From a checkpoint of a small transformer trained on Wikipedia.
Training: a variant of Adam for these matrices, 5713 steps.
MLP neurons of a small language model. Each row is named by its layer, matrix (down: output weights) and neuron, and shows model dimensions 384-575. Each number is 128 + 24 x the weight over its row's rms, rounded and kept within 0 to 255. Numbers have three digits each.
After each neuron's rows, "raises" lists the tokens whose logits its output raises most directly, leaving later layers aside.

L8.down1192:114108140116119129162129102122177141122107126172111117138119129125141109123088177128154161125102104129093155126143113109135108100095122164151122105116100171136130116124167097179148118164121167144095144178150114164088117131127162104127117139145121093093091087124162082087111140117097156161106134133128127132137112117105141143126113112123159115149146167160118109143127104092120130138144146135109139121182149092140115124113097125155154147116163114145129134140158136133098143144125123115127143172156112132124142100134109073160125137129128135108114103100112140088126121174115146146
raises: "P", "S", "IF", "SC", "F"

L8.down424:099127124145106127126075154126150109094139131120148097096157107160144111154105101149126145153130141171149167180141160128118107188125127099097129154101104172148134121110155134152103152124160150137076169147141111133164153095128112091101108161137113106137100149134209088152096160142122136160109119153064130148137120096128126146089167100120096118125167102135101142146124183089139128139143151118111138129163121133125108120142091148144126142104133189160148117115153128118099136138093085147117154151125120140101094088154111126128121116148080128129124125136170104110166102102151128071
raises: " J", " G", " T", " K", " D"

L8.down1711:144126121157144102119148147113105148133117137129128145133121111166111121142156135136106113097102114098123093147131095118101160102109143122131171117156128094110147157082142144114134157130142162109118096162172147132151128154153131150113122116162129108136180118127100151142118144139107166135101115123105118160116096138077156123125138154113140170114120116161111103145152143147139140148108106143099110133117134120124093086127159117152134133166085115102140133136109086106085059124176131096151153118143124132141141151124086115115116170135146090140099103108111126109103132106158104138
raises: " operate", "ify", " serve", " create", " make"

L8.down234:099145113147157168120104107147099083122162114112142133118130158124131145093133127167120141105104134123150147126082189061072081161152144130133147138122083093134128137137172125139118097132152127126124146141127140125150146109182142126121146110150154105152114141127130153147101119125096181111088190137145154123101090138127162091097110133105130088095123134138135136089127127095147080112090084122118123133139115166118111113149108152131115108171142162159117105151133152126155125146112147145096134102141156173103146158134117139087107149148105146125136112132158158117106170150154123133
raises: " this", " these", " it", " which", " they"

L8.down593:111119072137121112160111137118095100149085169122101156135152128128153153151088144099130116124116131145169170136112123169124144137140124157146124140095059127144173139113147131128147128143119152124107147096174117135143162062116102122109127100100139124145146148096137121119076133110092154081159155104114122139103095114150139152110135142118114141110095123147130158163099170103122086126114124146123128110167127131131115101148142117124132129133149153147119098136130122110165103123129115109165112098119148163115121153100150107123134167146128126084144154143135137150138113120127121101
raises: " to", " it", " previously", " they", " them"

L8.down2560:143116112127123131121147140114123138182085139121144140161143148132119133135136129114111116090135128136129097123128096171125139135073134148107128179131129145132146136121132155137140119126117115136125124085097104112156158089132162119084118141129120110154155090087172129123081131116171121173138142116118105135138108080132123158132155128163089116154092150134119147100116165137103130142165152159155118109122148138143133125113150151113138133111102150114118076120123199128113191137138138091117165109136125100168138132062091114145123192153160125130196136144095130142104134158153155128
raises: "1", "2", "24", "3", "25"

L8.down2064:123160149157119139119108114132119130135137129118158126126123146143123105115127138137102099095131135140119110105121117118133106104141121149111149133147144125141148134124131124098128122126128120129136132122120130132116125111117109124132123116137123112132135000127130116132244129104126119135154151150108098210132105127148110130147138122143100107115102132084087140132161125145136115131129131149143104120141137110137123127126133151133121156121130120115108139138113126125136128163124135131120107124148123106147132144140122143152122137148140076133121154114086121116106141133138147120
raises: "197", "198", "193", "199", "194"

L8.down172:123130165087148129140103124127162109114192111172128148128135151106115134105159095078098169124120141157155162096104157132152131142072116088112142165140129107141122120090111104128129143112108112188156146129181172116104113117129141150101124118173152162161160120135156163141151137142143109116120135143138163170090149109110131105161074161118152134137121071123132162122102102144133129117124122115119062108171112116091104101107121150110102095146153103133148139149104150124147150134137170099079091119113129065098137148114129110098124130143110112159139105106118140152138108150136094153
raises: " \"", " ", " “", " '", " a"

L8.down1807:162127135105111132150123158180100080103110138075125121109105157178105104140134122109131135119102126093126153142119183091114149157129079167130118120120133147123175139147158142111157144123138123110154130091124112105193139107124102080140113097077127104159138154115141108129060178172080153100115124141086102121119116132107164081132106124148107092098139116168082163146137143111182131125127135148106166107097138114119136166127092145133139144124091171134092131173150085151155124163123127107132141141123169125132101115144134154138111126161112130109113138121089127155128083134140106147
raises: " to", " and", "ve", " with", " guilty"

L8.down2659:119127094140109118104141130126139095137068129122117139106117110105135132095136114142107160080120175114107147140133125105122123127150112107157122146145104133106133118154178132104107128138147161112125130122148150124120166075121110095114116126102146144150123163136145107131079124138111136151087154141104146130116090142154108072148111123145118099118096150160159149121122152085147091152106107105132135123105129117096107146155109090129150098167111167136106116106171109137167087163138123139137111136156162171156121112107144098128079139139139167159154143111116140155100131169134133129
raises: " where", " when", " whose", " because", " which"

L8.down631:084120121111147129106128118108123133151183147111145172099122107092135189107133120097090123131146140164101106081110148086115134137127144132170125135125137160121151178142138158144085095127130150135094120111129128121105074074091156143098192107068145113147100123173128163176052141131129152142130124129189144139125187147077128126137116131115133183109179155115136141155122117124123145117121101147077100123130159089103140153128110130145123124140109129115140138088102148152133162127126134105118126125092143088089146119120104172104105098159135136134116088165162130142098144143142104095
raises: " two", " three", " nine", " four", " five"